{"head_dim": 64, "rope_fraction": 1.0, "qk_norm": false, "tie_embeddings": false, "init_std_up": 0.0312, "init_std_down": 0.00613, "lr": 0.00131, "lr_mult_o": 1.51, "grad_clip": 1.0, "warmup_steps": 471, "schedule": "wsd", "doc_mask": true}
MLP neurons of a small language model. Each row is named by its layer, matrix (gate and up: input weights; down: output weights) and neuron, and shows model dimensions 192-255. Each number is 128 + 32 x the weight over its row's rms, rounded and kept within 0 to 255. A neuron's up and down rows have the sign that makes its largest values positive.
After each neuron's rows, "fires in" lists the words (lower case) most often at its 100 highest values on Wikipedia text that the model never trained on.

L6.gate199 [ 82 158 181 125 201  99 138 115 178  95  69 173 138 116 110 118 125 126  94 112  68 166 160 141 145  87 169  76 138 100 123 118  98 144 141  74 112 141 104 125 154 145 155  78  78 125  74 180 138  96 121 100 175 138 132 177 138 119  69 109 160 105 114 121]
L6.up199 [ 62 145 166 141 141 107 168 112 152 128 152 145 150 140 179 148 142  88 180 136 103  68 148 167 105 124 117  83 167 160 117 136 153 131 105 117 139 121 142 131 155 106  88 145 103 131 160 146 178  84 168  60  34 139 135 151 162 144  95 125 134  61 116  86]
L6.down199 [132 156 181 182 114 113 123 174  85  85 162 117 105 126  95  84 120 159 140  95 137 100  84 123 131 118 134 136 191 143 160 113 129 123  89 162 153  91  96 169 163  29 170  88 100 101 164  79 155  88 165 119  44 171 105 143 111  97 139 142 103  75 118  83]
fires in: "san", "fernández", "atlético", "genève", "real", "de"

L2.gate117 [158 134  57 159 147  46 154 128 156 101 120 146 110 142 119 123 175 175 123 138 180 123 202 150 118 141 148 133 143 111 124  91 100 115 190 137 135 138 142 153 133 143 114 106 155  99 155 108 123 149 133 128 133 136 149 114 205 114 127 145  86 144 137 151]
L2.up117 [110 174  79 124 131 144 106  76 130 113 151  65 100 199 158 129  99 152 112 108  54  97 129 142 119 172 128 179 104 145 149 149 115 186  95 108 144  97 161  95 163 144 126 167 146  97  98 188 130 191 146 150  73 156 144 108 107 201 145  69 125  94 133  57]
L2.down117 [115 153  92 203 104  77 118 138 156 133  99 136 134 163 142 174 152 104 170 100 119 108 167 157 164  94 173 129 157  67 138 121  71 103 110  95 139 117 185  76 100 225 151 132 169 104  89 207 136 184 128 121  64 133 144 112 108 164 134 100  78 118 118 132]
fires in: "father", "mother", "wife", "sister", "human", "husband"

L2.gate154 [186 158 101 138 177 118 163 117 115 151 137 154  85 156 196 154 103 150 110 150 136 199 125 181 149 107  72 147 157 163 133 132  92  80 119 161 119 117 144 174 161 123 197 134  74 128 100  98 113 100 146 150 138 136 104 137  92 126 171 148 170 113 111 121]
L2.up154 [184 149  73  89  96  77 120 147 183 160 176 104 149 133 106  98 152 145 102 175  95 102 146 128 119 131 121 127 135  86 189 142  99 135 146 171 125 169 104 117  78 143  97 146 125 100 142  62 139 112 108 177  87 143  74 108 117 187 191 141  82 120 105 157]
L2.down154 [139 111 138  89 139 118 143 164 113 163 129 159 163 102 203 150 188 131  86 131 114 140 101 160 149 186 118 133 127 154 169 120 127 116 133 152 111 131  62 180  93 104  91 142 139 111  56  81 154 174 169 168 109 145 104 111  71 105 147  98  97 117  85 183]
fires in: "v", "name", "brand", "adapted", "loan", "sentinel"

L3.gate317 [ 98 104 105  87 131 114 124 106 127  80 147 151 106 150 115 128  97 149 100 164  85  94  90 156 169 204  77 144 129 156  52 146 214 141 150 127 137 169  99 118 116 129  83  89 122 144 132  91 110 128 160 152 136 174 108 114 153 161 149 101 133  90 178 149]
L3.up317 [165 141 160 137 141 140 147 144 169 152 123 160 112 183 146 104 129  73 133 120 151 117 148 139 115  69  60  90 120 110 137 102  70 147 174 162  62 170 113 141 154 106 141 148 132 111 115 169 159 119 142  96 113  94  77 209 108 114 118 165 124 116 143 121]
L3.down317 [157 146 100 134 107 123 124 155 154  80 115 161 183  98 161  54 128 157 152 138 128 123 179 134  99  86  86 133  93 159 129 110  89 168 155  93 144 108 114 113 132 129 121 141  49 165 126 105 104 103 148  44 118 138  85 123  89 118 121 121  92 143  71 133]
fires in: "research", "information", "based", "focusing", "focused"

L9.gate220 [109 140  84 110 107 119  84 147 123 122 118 118  91 105  88  88 145  85 195 131  94  88 103 136 131 139  78 126 114 169 146 153 155 180  88 131 116 159 112 152 118 118 107 120 125 130 143 121 147 164 143 150  95 110  83 168  78 169 115 135 154 124 112 162]
L9.up220 [179 149 143 109 143 111 183 174 158  97 157 166 128 147  74  88 130 144 151 114  69 163 116 196  70  97 121 173 176  98 177 123 171 104 201  80 161 118 100  77 132 164 137 212 112 135  68 108 139 180 207 141 175  65 102 161 144  64  89 160 156 127 117 136]
L9.down220 [118 100  81 146 127 132 146 110 111  91 161 135 129 148  95 154 104 133 172 173  92 165 210  94 139 155 167  85 124 106 109 151 129 145 129 152 100  86 154  42 116   0  99 165 153 165 102 121 177 123 124 135 128 167  80 139  87 140  91  98  90 137  60  93]
fires in: "with", "within", "around", "to"

L5.gate181 [138 150 138 127 124 135 117 167 170 154 132 121 130 114 115 116 137  94 103 170 103 164 218 159 105 138 103 137 179 162  89 126  98  93 132 123  90 159 116 139 109 123  34 147 124 133  84  83 143 161  73 128 108 126 104 161 121 181 139 134 172 122 110 143]
L5.up181 [110 117 135 121 129 108 112 177 153 142 114 143 103  91 132  85 152 124 124 123 118 109 134 110 100 130 155 172 187 132  83  61  90 159 145 127 107 154 127 186 148 135 187 154  89  92 129  85 102 166  85 110 166 156 118 131 142 135 145  42 142 142 144 112]
L5.down181 [148 144 134  93  99 120 110 173 221 181 129 107 178 140 136 137 152 141  77 166 147 101 189 134  85 146 117  86 167 116 105 147 148 138 158 140 104 130 129 171 150   0 113 143 175 157  61 138  66 104  92  98 102 124  72 131  90 111 145 152  74 105  96 134]
fires in: "one", "an", "a", "no"

L2.gate277 [109 179 117 136 150 100 134 125 101  91 154 116 173 128 164  78 143 121 122  65 111  69 125 163 163 192 132 167 164 161 163 122 144  99  82  86 159 103  97 116 105 187  75 115 139 126 113 135 158 105 203 242 168 177 135 116 118  83 127 155  71  96 147 142]
L2.up277 [126  94 117 136  99 151 137 127 161 179 166 141 100 128 130 126 153 168 152 155 181 174 172 184 115 170 145  67 154 109 138 124 117 146 159 130 123 130 173 126 138 160  53 107 159  58 124 111  61 198 143 110 131 170 117 129 178 163 104 141 155 117 141 166]
L2.down277 [130 138 144 101 190  88 104 152 151 174 123 135 111 102 147  69 159 146 158  92 119 113  68 131 125 142 122 118 157 161 123 133 152 121 111 118 153 127 138 131 101 255  67 115 123  55 109 135 148  70 168 193 202 167 147 115 133  96 115  87 119 100 132 183]
fires in: "they", "men", "him", "women"

L3.gate17 [173 109 102  88 113 153  88 115  99 146 168 127 110 144 179 117 144 122 138 133 113 129 103 129 104  99  96 198 109 124 188  52 175  89 144 158 120 155 118 181  37 117 102 170 135 161 137  91 137 173 157 134 102 139 143 137 142 158 104 154 144  81 150  91]
L3.up17 [134 103  77  98 106 188 190 144  84  77 121  65  95 164 145 142 140 174 138 105 133 131 101 134 122 123 104  67  66 125 182 138 135 122 137  89 161 158 115  94 149  63 113 202 105 133 146 109  82 137 138 171 108  78 167  56 100  55 166  96 119 108 110  54]
L3.down17 [ 89 149 133 183 125  98 191 158 165 104 123 145 141 132 118 133 163 122 120 100 166 143 110 120 129 157 148  85 131  76 121 229 113 134 154  99 139 119 117  94 174  82 153 102 115 132 133 164 114  85 120 126 180 197  66  51 129 111 141 124 149 149  51 140]
fires in: "from", "before", "sweden", "secretary"

L2.gate29 [199  91 101 138 151 123 145 121 118 182 139 121 171 126 148 133 127 132 142 174 120 135 152 125  61 138 118  75 167 169 110 119 118  80 162 111 152 123 138 175 105 186  75 116 149 129 148 164 149 132  76  80 142 118 115 128 176  77 118 142 152 171 133 128]
L2.up29 [174 143 148  88 151 140 122 140 129 121 116  99 143 115 177 124 110 165 139 161 123 119 155 139 170 120 109 242 184 163 132  46  82 145 118  93  92 141 105 106  92 101  98 154 165 170 124 137 160 157 123 117 119 145 150  72 116 180 178 124 135  94 111 138]
L2.down29 [141 136 122 125 122  64 131 174  74 146 165 131 126 109 149 134 165 148 113 143 147 137  86 158 121  85 126 156 127 141 158 129  62 117 138 108  73 134 131 116  63 119 138 120  81 137 165 141 122 154 100 118  78 135 168  97  95 113 129 181 134 145 155 178]
fires in: "born", "v", "dr", "native", "tom"

L7.gate104 [166 179 178 130 145 118  77 130 148  95 182  58 168 174 146 119 127 115 188 188 107 177 121 117 137  88 141 209 146 151 112 152 109 156 118 135  95 115  82 119  64 143 116 154 140 156 105 129 122 162 209 107 156 140  83 102  96 217 166 133 120 147 129 176]
L7.up104 [ 93 127 127 119 111 129 106 194 124 130 159  67 149 181 135 108 125 129 176 192  96 165 128 160 148 120 217 192 120 204 108  80 149 168  78 162 150  79  46 130  94 104  65 159 134 133 112 132 109 144  98 133 127 152  86 124 125 175 171 134  80 173 160  93]
L7.down104 [ 75 100 155 113 161 130 123 156  88 135  62 119 176 130 157 161  89 145  97 168 133 158 114 171 185 191 147 155 164 138  97 180 126 122 108  47 170 131 113 136 100  18 134 142 122  95 105 148  93  85 108 125 128 135 107 109 146  77  79 144 146 147  86 107]
fires in: "no", "the", "his", "most", "one", "noddy"

L5.gate266 [139 160  89  64 190  62 130 123 118  50  70 108  73  78 129 152 106 132 163 167  81  92 140  73 154  93  99 108  97 140  84 176  99 159  98 123 119 142 132 115  82 106  86 157 109 134 151  94 135 139  69 151 112  90 111 106 141 195  39 196 137  78 119 124]
L5.up266 [131 109  74 102  72 169  69 111 105  71 157 138 120 138 138 143 118 116 106 137 122 163 155  84  93 189 100 105 140  81 119  91 148  92 122 158 153 102 114 101  90 119 119 112 138 123 129 152 180 173 112 138 129 194 105 114 134 131 154 124 136 172  99 160]
L5.down266 [157 138 164 150 101  74 179 186 152 116  88 103 142 142 152 105 135 186 122 111  73 189  70 166  93 133 135 110  85 114 140 179   6 152  93 146 117 126 139 127  78 215 126 105 102 155 157 135 135 105 134  71 118 162 120 138 144 133 150 103  86  58 113 146]
fires in: "6", "5", "16", "23", "20"

L5.gate309 [105 185  90 186 126  91 145  89 156 181 196 169 164 213 155  44 142  90 109 130 109 144 114 118 113  71 117 101 126 129 119 100 112 161  96 106 128 142 136 133 109 151 171  99 165 162 109 112  96 160 140 122 124 139  89 163  79 152 171 108 205 104 154 126]
L5.up309 [105 149 129 154  91  77 120 127 133 145 143 112  87 154 113  91  92 169  83 202  70 118 132 210 104  82 128 172 142 153  65 124 151 127 159 127 143 102 151 153  99 115  97 126 166  93 166 108  85 111  94 103 114 132 119 149 124 198 139 130 145  48 140  94]
L5.down309 [ 83 111 142 114 105 123 117 117  87 151 106 142 146 124 166 110 125 104 191 171 100 110 111 107 130 169 166 145 173 179  75 152 168 131 164 144 150 190 137 137 111   9 144 148 168 123  84 167 130 108 117 105 117 146  97 158 169 121 138 124 144 142 152  96]
fires in: "7", "9", "6", "1", "3", "4"

L6.gate299 [159 165 161 110 143 153  93 141 163 142 181 144 135 107  91 138 120  94 133 124 101 192 133 112 147 178 102 218 176 150 120  99 117 129 119 146 131 173 163  76 126 132 149 172 139 153  83 108 156 154 199 121 148 111 125 114  76 200 178 168 121  89 153 120]
L6.up299 [159 147 149  77 107 159 182 135 124 187 138 153 113 137 139 106 133  96 134 103  79 173 101 148 159 163 132 134 165 136  55 153 142 154  72 180 118  84 143 105 168  99 188 154 141 217 136 139 113 153 163 205  94 155 105 101 140 152 185  72  99 161 144  94]
L6.down299 [103  96 142 139 120 101 188 138 125 151 136 157 112 144 117 133 123 142 159  87 121 131 116 118 164 171  83  70 124 105 123 155 122 177  94  90 135 125 171 144 151 137  91  88 120 133 171 176  98 173 100 104 103 126 142 141 146 139 163 113  97 184  72  86]
fires in: "in", "games", "recorded"

L6.gate254 [ 89 121 145 164 125 119  58  68 156 105 158 138 151 192 116 142 177  98 157 157 105 146 105 108 174 123 178 119  99 135 163  83 122 105 145 159 134 161  55 133 130 133 141 215 169 125 105  84 108 141 133  99 126 144 131 140 107 173 186  73  90 119 134  95]
L6.up254 [151 151 135 175  58 146 118 137 103 165 143 169 110 115 136  96 112 158 146 113  67 188 156 143  93 129 128 102 122 198 139 134 172 181  48  60 129 136 177 139  73 105 125 132 120 146 181 178 126 137 141 105 120 140 159 136 150  91 116 109  89 139 126  98]
L6.down254 [126  90 139 171  76 117 181  66 135 127 158 206 173 123 177 148 140 141 164 176 147 138 134 174 164  91 134 121 104 159 103 147  97 114 119 121  86 123  88 115 124 167  81 128  88 198 145 105  69 192 179 144 116 135 117 131 172 113 105  86 116  71 129 141]
fires in: "m", "in", "professional", "metres", "00"

L2.gate285 [106 118 144 176 137  50 155 122 158 119 110 107 119  82 151  95 124  91 139 116 130 117 124 112 189  95 125 179 135  99  73 119 130 134 120 122 105 128 148  81  73 141 144  99  60  98 168  65  90 153 162  92 125 104 129  81 163 142 143 102 101  81 114 128]
L2.up285 [110 103 111 154 163  87 143 120 144 149 116 106 129  76 165 100 127 117 112 117 114 111  84 113 162  87 159 151 128  88  43  86 138 107 115 152 137  97 106 102 122 119 145 121  73 126 205  78  97 148 148  96 126 102 136  73 175 121 159 119 112  95 120  96]
L2.down285 [117 127 110 156 107 103 112 124 120 136 136 114 125  98 153 155 148 125 143 111 101 143 131 122 168  96 110 125  78 104  93 169 140 121 126 146 116 105 127 158 132   0 149 130  88 108 191 115  93 141 155  91 101 103 141  38 162  97 136  97 104 114 120  39]
fires in: "political", "economic", "social", "cultural", "financial", "environmental"

L2.gate212 [123 127  96 188 200 132 189 157 180  78 153 106 133 103 198 159 126 128  98 167  97 126 131 137 118 125 100 110 128 159 141 158  64 127 124 121  62 145 130  90  86 151 109  95 135 102 161  98 127  96 119  91 107 138 159 109 138 143 136 137 113 114 217 115]
L2.up212 [188 134 117 131 148 140 158 100 131 101 124  65 123  88 171 140 201 116 101 137 118 160 131 134 126 139  71 147  85 144 131 161 121 113 116 159 119 111 145  60  84 130 143 173 145  95 170 132 148 105  87 102  98  95 132 158  86 130 156 143 103  58 164  49]
L2.down212 [114 125  96 130 156 102 136 193 112 142 113 112 159  97 151 144 163 120 110 132  79 100 116 108 121 123 104 110 142  95 159 128 123 121 115 142  96 144 124  97  79   0 110 125  89 149 172 135 168  71  94 164  96  99 168 121 135 119 139 116 118 113 188  56]
fires in: "under"

L3.gate309 [115  84 131 136 138  67 125 124 143 148  94 193 141 168 150 136 145 111 108 124  89 122  97 131 170 148 127  69 104 126 170 115 155 111 112  90 108 110 119 129  87 129  89  98 126 160 101 117 163 162 141 123  97 189 178 163  82 136 112 110  62 124 103 107]
L3.up309 [116 129 107 106 131 106  90  98 144 113  67 134  81 161  94 100  95  71 176 124 139  94  63 156  86  75  90 126 124  84 108 125 117  99 112  74 152 149 123  96 135 152 176 151 103 134 130 126 179 108 155  95 160 122 121 160 128 154 116  86 143 104 100 163]
L3.down309 [ 94 113 127 137 114  86 148 206 176  85 108 173  78 158 152 115 130 142  94 171 127 116 119 128 119  69  98 146 117 126 141 122 192 181  74 105  54 160 128 158  72  68 112  76  96 170 138 150 148 152 112 108 159 159 135 156  95 138 114 126  94 114 141  43]
fires in: "madrid", "spain", "san", "luis", "francisco", "barcelona"

L2.gate283 [156 133 110 125  65  91 145 141 150 123 186 109 108  82 130 140 129 124 135 160 145 133 115  86 115  92 137 137 113 123 188 127 112  95 161  96 141 190 162 133 116 178 155 128 185 102  88 164 128 107 158 117 134  96  80 136  68 137 124 106 108  92 151  91]
L2.up283 [190 134 130 131  77  91 139 123  95 101 163  98 118  89  82 139 143 136 126 153 126 124 113 120 135 133  94 169 157 102 179 118 124  96 150 121 116 166  89 187 132 137  99 146 158 106 115 146  86 126 138 108 180  82 114 136  59 162 104 129  89  62 140  81]
L2.down283 [128 133  93 108  67 115 174 147  90 132 161 147  83 112  92 154 166 151 142 139 110  92 162  88 100 160 126 133 124 100 180  94 156 151 192 124 143 148 116 207 155  34 137 122 130 132 112 134 110 110 126 140 100 142 163  87  69 161  74 108 104 134 109 109]
fires in: "director", "president", "manager", "governor", "secretary", "mayor"

L3.gate208 [ 91 190  93 127 146 149 107 126 123 162 175 139 153 109 145 144 128 108 202 114 160 183 127 105 140 147 122 112 117  97 152  92 131 110 100  92 142 143 125 102 110 136 150 124 129 110 100 142 124 106 135 124 122 145 128 182 155  93 157 138 153 164 146 148]
L3.up208 [ 75 162 133 109 138 107  97 101  98 174 125  98 160  87 127 177  91 125 169  92 206 124 107 113 212 122 130 115 139  70  98  92 129  64 118 117 152 163  88  68 106 166 120 144  87 120 134 113 144  31  95 121 119 182  79 154 153 120 173 138 141  88 183 108]
L3.down208 [123 194 191 127 168 139 208 130 151 192  96  64 161 100 146 145  89 129 119 151 136 119 147 203 129  83 108 140 132  74 144 108 141  92 112  74 150 117  74 102 121  93 184 179 141  98 139 145 125 123 173 107 127 145 174 162 131 107  96 104  93 153 126 121]
fires in: "took", "takes", "take", "taken", "martial", "her"

L2.gate129 [172 113 131 136 159 110  77 197 128 102 134 145 159  71 116 105 102 156 132 137 171 185 144 132 155  88 127 132 186 125 155 150  35 158 120 171 153 112 155 171 114 107 160 145 130 185 125 159 170 142 106 111 134 140 115 165 110  96 103 150 169 154 143 121]
L2.up129 [163 140 135  84 163 136 125 161 144  43 108  92 135 123  95 179  35 165 167  94  99 169 117 122 142 123 110 179 185 111 175 182  81 141 178  85 175 141  87 136 137 172 154 107 142 148 125 120 146 114 155 125 131  92  72 131 181 187 149 129 153  83 134 124]
L2.down129 [110  84 132  89 134 108  89 137 162 131 126 172 109 145 109  75 132  59  89 151 179  99 199  68 181 146 113 125  85 102 132  87 230  99 112  97 134 145 184 171 123 149 107 147  82 119 130 140 161 125 175 168 125 185 170  23 115 101 134 107 151 166 141 151]
fires in: "robert", "28", "secretary", "senator", "president", "predators"

L3.gate148 [148 124 200  93 165 110 126 128 128 182 182 120 157  83 140 146 135 119 114 191 147  97 112 174 152 124 147 157 197 122 109 121 114  93 150 104 150 110 121  89  83 115  10 137 144 126 170 117  93 143 169  95 143 119 149 157 150 147 175 119  98 131 123 130]
L3.up148 [109 117 127  90  96 193 152 154 146 137  67  86  68 107  96 171 157  99 145 174  82 119 111 178 151 119  95 156 158 100  98 157 118 116 127  99 135 144  95 149  38 100 132 170 172 145 158 157 105 142 182 136 139 146  90 121 155 129 164 126 149 160 148 108]
L3.down148 [161 126 223 113 152  94 146 126 111 102 142 116 132 117 116  89 123 129 128  81 179  93 129 130 152 158 140 141 102 173 131 151 112 128 116  87 161 173  98 176 151  66 167 115 143 103 139 133 110 107  98 144 129  98 137  90 135 101  88  94 146 132 128 114]
fires in: "in"

L2.gate70 [158  65 118 126  88 160 100 132 140 149 218 117  75 135 157 190 157  48 133 169 116 140 170 134 164 151 149  95 118 135 109 119 147  93 122 115  97 150 160  95 127 156 134 120 134  80  79 144  79 158 127 136 151 117 114 201 149 123 170 127  97  83 146 116]
L2.up70 [143 144  62 124 138 141 127 101 113 150 135 119 136 183  69 105 140 152 144 167 110 106 107 126 102 188 166 105 129 114 125  98 122 144 109  69 138 155 209 135 153 217 109 107 120 121 161 105 116 136 128 101 128 157 181 110 153 111 123 125 130 137  94 187]
L2.down70 [171 108 125 147 117 189 127 103 100 117 167 114 109 174 144 210 124 102 119 175  97 150 138 142 138 170 184  87  87 134 137  70 174 101 146  80 125 151 144 107 109 179  79 127 118 136 108 117 104 136 120 126  98 125 154 148 128 133 131 120 146  81 133 164]
fires in: "born", "beebo", "died"

L3.gate48 [108 161 133 146  56 155 131 151 127 111 121  89 114  73 134 135  64 144 158 125 143 160  98 124 135 130  83 126 145 104 181 104 109 116 166 134  98 141  96  92  88 132  93 129 159 103 116 143 154 166 159 153 159  80  82 125 149 109 141 117  91 133 103 138]
L3.up48 [110 111 145  85  48 172 122 109 110  74 183 128 145 196 121 147 117 142 122 178 127 115 152 160 112 170  84 125 156  93 171 109 119 126 178 129 108 107  93 129 116  91  92 171 119 113 155 162 116 202 182 213 115  98 143 164 117 119 150 120 108 178 161  94]
L3.down48 [169 108  80  88 132  87 131 108 187 185 108 115 135 110 134 154 154 134 100 159 107  71 124 122 123  68 133 173  79 100 120 142 139 104 120  83 175 139 168 113 163  45 146 103 131 155 113  83 134 113 148  53 152 122 156 122 175 118 123 151 173 158  99 172]
fires in: "as", "to"

L7.gate118 [142 130 107 122 102 111 147  50  99 119 157 145 109  66 145 117  38  87 161 113  80 118 100 156 150  93 101 148 145 110 109 140 129 111 117 139 152  84 151  80  99 130 133  52 147 109 109  49 114 111 132 114 184 167  98  99 126 135 101 189 148 107 126 165]
L7.up118 [110 127 106 149 118 154 139 106 109 129  68 142 108 120 126 121 108 123 107 123 109 167 186 144 124 154  89 142 140 143 168 132 110 126 171  83 158 151 137 157  85 107 145 125  45 151 131 134  54 104 154 154 136 147 143 145 119  79  94 120 175 176  63 112]
L7.down118 [157 110  79 159 103 110 147 157  99 119 122 179 139 163 130 149  78  87 133 136  83  94 139 144 110 114 106 161 167 114 146 102 104 109 100  97  52  97 120 104  98 165 149 128 116 158  81 142  74 148 135 141 165 132 177 105 138  65 140  47 135 105 147 132]
fires in: "located", "held", "played", "at", "born", "won"

L5.gate82 [157 130 143  89 123  94  44 168 111  95 123  92 105 136 134 179 103  72  96 112 137 192 121  67 102 108 196 119  65 133 130 114 112  77 173 109  99 138 112 141 162 142 131  91 196 139 126 176 114 149 132  84 161 190  85 177 144 148 121 134 175 182 105 131]
L5.up82 [132 115 167 147 131 122  86 144 147 145 129 185 131 155 194  76 110 162  98 116  80 127 159 118 122 153 149 152 164  81 117 118 153  94 119 116 128 104 169 168 167 110  98 168 104 120 146  78 149 136 137 149 181 169 102 122  51 156 111 178 127 171 156 181]
L5.down82 [100 117 148 148 156 142  83 117  68 147 152 129 115 105 107 145 125  78 108 149 161 121  92 140 103 143 132 138 154 132 129 121 103 125 122 171 147 130  91 117 132   2  93  90 131 152 158 123  59 168  56 141 131 154  95 194 143 200 135 111  90 139 141 117]
fires in: "0", "5", "00"

L7.gate310 [110 109 156 124 147  55 135 111 114 154 134  96  99 115  84 103 114  93 104 176 140 117 113 172 149 124 103 155  67 123 117 107 162 106 144 127 117  67  93 149 127 155 168 179 122 135 139 167  97  91 142 111 112 129 145 132 117 106 164  76 106 132 126 110]
L7.up310 [172  55  70 128 121 131 161 155 145 135 190 168 135 171  28 104 142  87 157 133 197 145  75 115 174  92 125 133  67  85 178 103 102 118 121 101 153 106  64 126 103 162 120 137  95 158 146 130 118  93 157 125 114  58 172 158 113 106  92 186 130 126 122 115]
L7.down310 [135 115 192  84 137 107 171 147 131 130  86 159 102 165 154 112 101  59 108 163 157  66 145 156 139 147  73 166 141 112  81 168 155 141  76 211 128 119 100 145 121  85 121 160 133 115 143 133 128  99 105 134 113 142 142 119 148 142 174  67  75  96  66 140]
fires in: "as", "he", "first", "final", "star"

L9.gate213 [140 178 134  88 124 128 133  96 105 125 183  95  88 108 154 102 117  97 101 162 125  97 169  50  96 136 100 134 167  70 162 153 148 175 135  72 124 148 133 123 104 149 130 149 232 131  94 137  88 177 153 230 126 133 132 134 173 154 150 150 131 127  32 201]
L9.up213 [110 165  92  99 109 118 101  96 118 131 125  73 121 113 180 117 114 112 166 169 121 112 164 148 146 112  91 109 152  99 137 100 107 144 130  87 154 158 121  98 103 115  99 166 183 136  90 127 132 124  85 230 153 196 142 125  50 119 138 120 114 124  60 173]
L9.down213 [115  90 168  91 134 141 114 139 151 127 128 174 158 175 129 122 145 143 142 109 106 163 150 151 137 135 145 114 125 122  89 119 134 100 123 182 139 108 113 101 146   0 139 109 108 130 145 124 168 126 145 135 140 123 138 192 132 138 154  78  95 161 177 142]
fires in: "on", "between", "from", "for", "as"

L3.gate209 [146 100 108 138 106 120 117 115 107 130 121 159  83 137 167 124 149  62 105 114 143 152 146 110 156  49 106 126 129 115 130 145 141 128 123 108 175 144  33  99 100 147 161  95 107 123 106  74 127 134 132  70 161 183 143 158 114  86 171  81 130 145 116 137]
L3.up209 [146 113 133 137  83 140 166  89 130 104 127 124 105  89 115  94 109 187  89 142 150 108 157 132 106 178 130 132 155  97 139 110 148 155 108 125 129  96  83 174 148 120  64  94 163  76 120 159 111 194 162 123 130 145 140 151 190 149 108 145 136 159 101 131]
L3.down209 [146 146 104  64 108 132 114  93 175 135 119 102  84 109  95 157 138 160 195 118 149 125  74 158  98 184 111  92 131 136  81 158 139 128 159 137 116 195 190 111 150  73  81 118 155 116 154 153  89  91 132 109 126 109  52 109 124  95 121 126 176 100 124 106]
fires in: "as", "m"

L6.gate319 [148 136 115 152 133  66 154 150 140  45 121 106 106 178 135 113 149 109 141 200 106 168 179  74 148 132 125 123 146 117 129  72 142 184 117 120 144 121 116  64 137 189 138 156  79 153  33  77 162 170 108 118 110 116   4 161  99 133  88 120 124 123 114 134]
L6.up319 [126 133 105 115 144  93  65 116 122  61 101  96  73 101 104 144 135 125  95 162  86 142 151 135 126 132 127 120 133 101 103  87 204 141 109 129 156  96 133  86 189 105 140 156  64 169  58  94 168 149 106 127  55 167  85 144 140  91  87 163 138 131  92  80]
L6.down319 [ 91  80 124 127 104 111  92 142 126 185 130 123  96 113 202 145 110 132 152  82 203 165 130  80 139  92 144  94 100 118 131 148 127 122 138 141  83 142 159 176 126  57 142 108 125 160 207 146 105 102 124 118  72 155 182  93 171 117 133 122  89  81 131  59]
fires in: "4", "6", "5", "18", "19", "11"

L6.gate253 [144  76 113 157 136 100 153 174 137 140  99 110 141  90  88 120 142 170 108 114  83 146 164 125 163  62 180 154  87  82  77 107  81 142  98 125 137  78 166 107 133  73 125  45 126 183 138 145 113  61 139 116 136 124 164 118 165 117 117 157  98 127 109  92]
L6.up253 [ 98 132 172 195  76  80 151 122 174  96 120  93  93 116 133 124 118  34 111  73  51 159 140 141 144 126  81 144 186 114 144 144 128  82 102  86 135 154 119 116  62 122 137 122 137 152  85 192 156 113 125  96 142 149  70 160 157 142  62 114 126 139 115 118]
L6.down253 [107 151 107  86 132 121 158 191 139 198 111  80 127 120  99  65 174 189  89  88  72 121 155 102 148  82 156 101  73 124 125 113  96 182 123 124 123 128 181 145 134 117 153 107 118 175 143 181 134  75 157  69 125 153 161  76 153 116 114 180  95 173 144  74]
fires in: "in", "of", "dits", "di"

L3.gate141 [101 183 151 134 184 138 101  48  99 156 168 166 168 110 133 111  66 148 124 122 110  79 138 131 114 110 161 191 173 162  88 117  95 100 151 108 160 132 165 134 114 164 126 155 133 210 135 103 122  99 130 167 161 173 142 102  54 152 175 102 148  95 143 124]
L3.up141 [140 197 120 118 108 107 120 104 120 145 157  85 139 125 171 131  90 126  94  77  51  81 130 182 109  78 146 130 134 143 117  74  92 109  73 108 106 130  65  60 114 148 138 128 150 146 108 149 109 174 102 142 149 142 153 147 127 142 170 149 180 136 147 151]
L3.down141 [136 168 110  79  95 134 109 145  81 153 137  76 153 136 178 152 139 126  76 134  99  83 112 135 118  68 143  98 124 111 163 100 107  99 101 173 149  82  69 143  90  99 168 147  95 112 147 182 157 147 128 152 140 138 185 136 137 128 134 106 126 152 152 134]
fires in: "took", "take", "win", "takes", "rest", "lost"

L2.gate30 [144  92  84 152  81 131 155 136 145 167 148 209 128 114 142 174  66 139 117  77 113 192 147 118 199 123 109 124 115 116 159  84 124  74 127  95 133  77 126  98 145 127 150  85 140 215 103 106 126 135 144 172 147 173 150 101  90  96  95 108 210 142 100 119]
L2.up30 [131 116  84 162  56  96 137 117 150 141 140 188 127 116 147 170  53 153 125 102 112 176 189  72 130 133 138 163 131 132 119 113  61 140 138 104 158 107 107 123 129 150 102  94 122 213 109  76 115 100 151 169 148 128 156  97  84 134  88 133 160 125  92  98]
L2.down30 [155 108 138 152 100 137 140 181 123 141 135 147 152 137 133 179  79 118 145 130  88 124 181 139 156 179 125 114 150 100 125  93 111  84 107 123  81  48 115 104 148   0  79 127  93 168 114 192 139 177 130 199 121 122 146 128 140 112 135  90 152 103 131 100]
fires in: "performed", "built", "established", "purchased", "developed", "founded"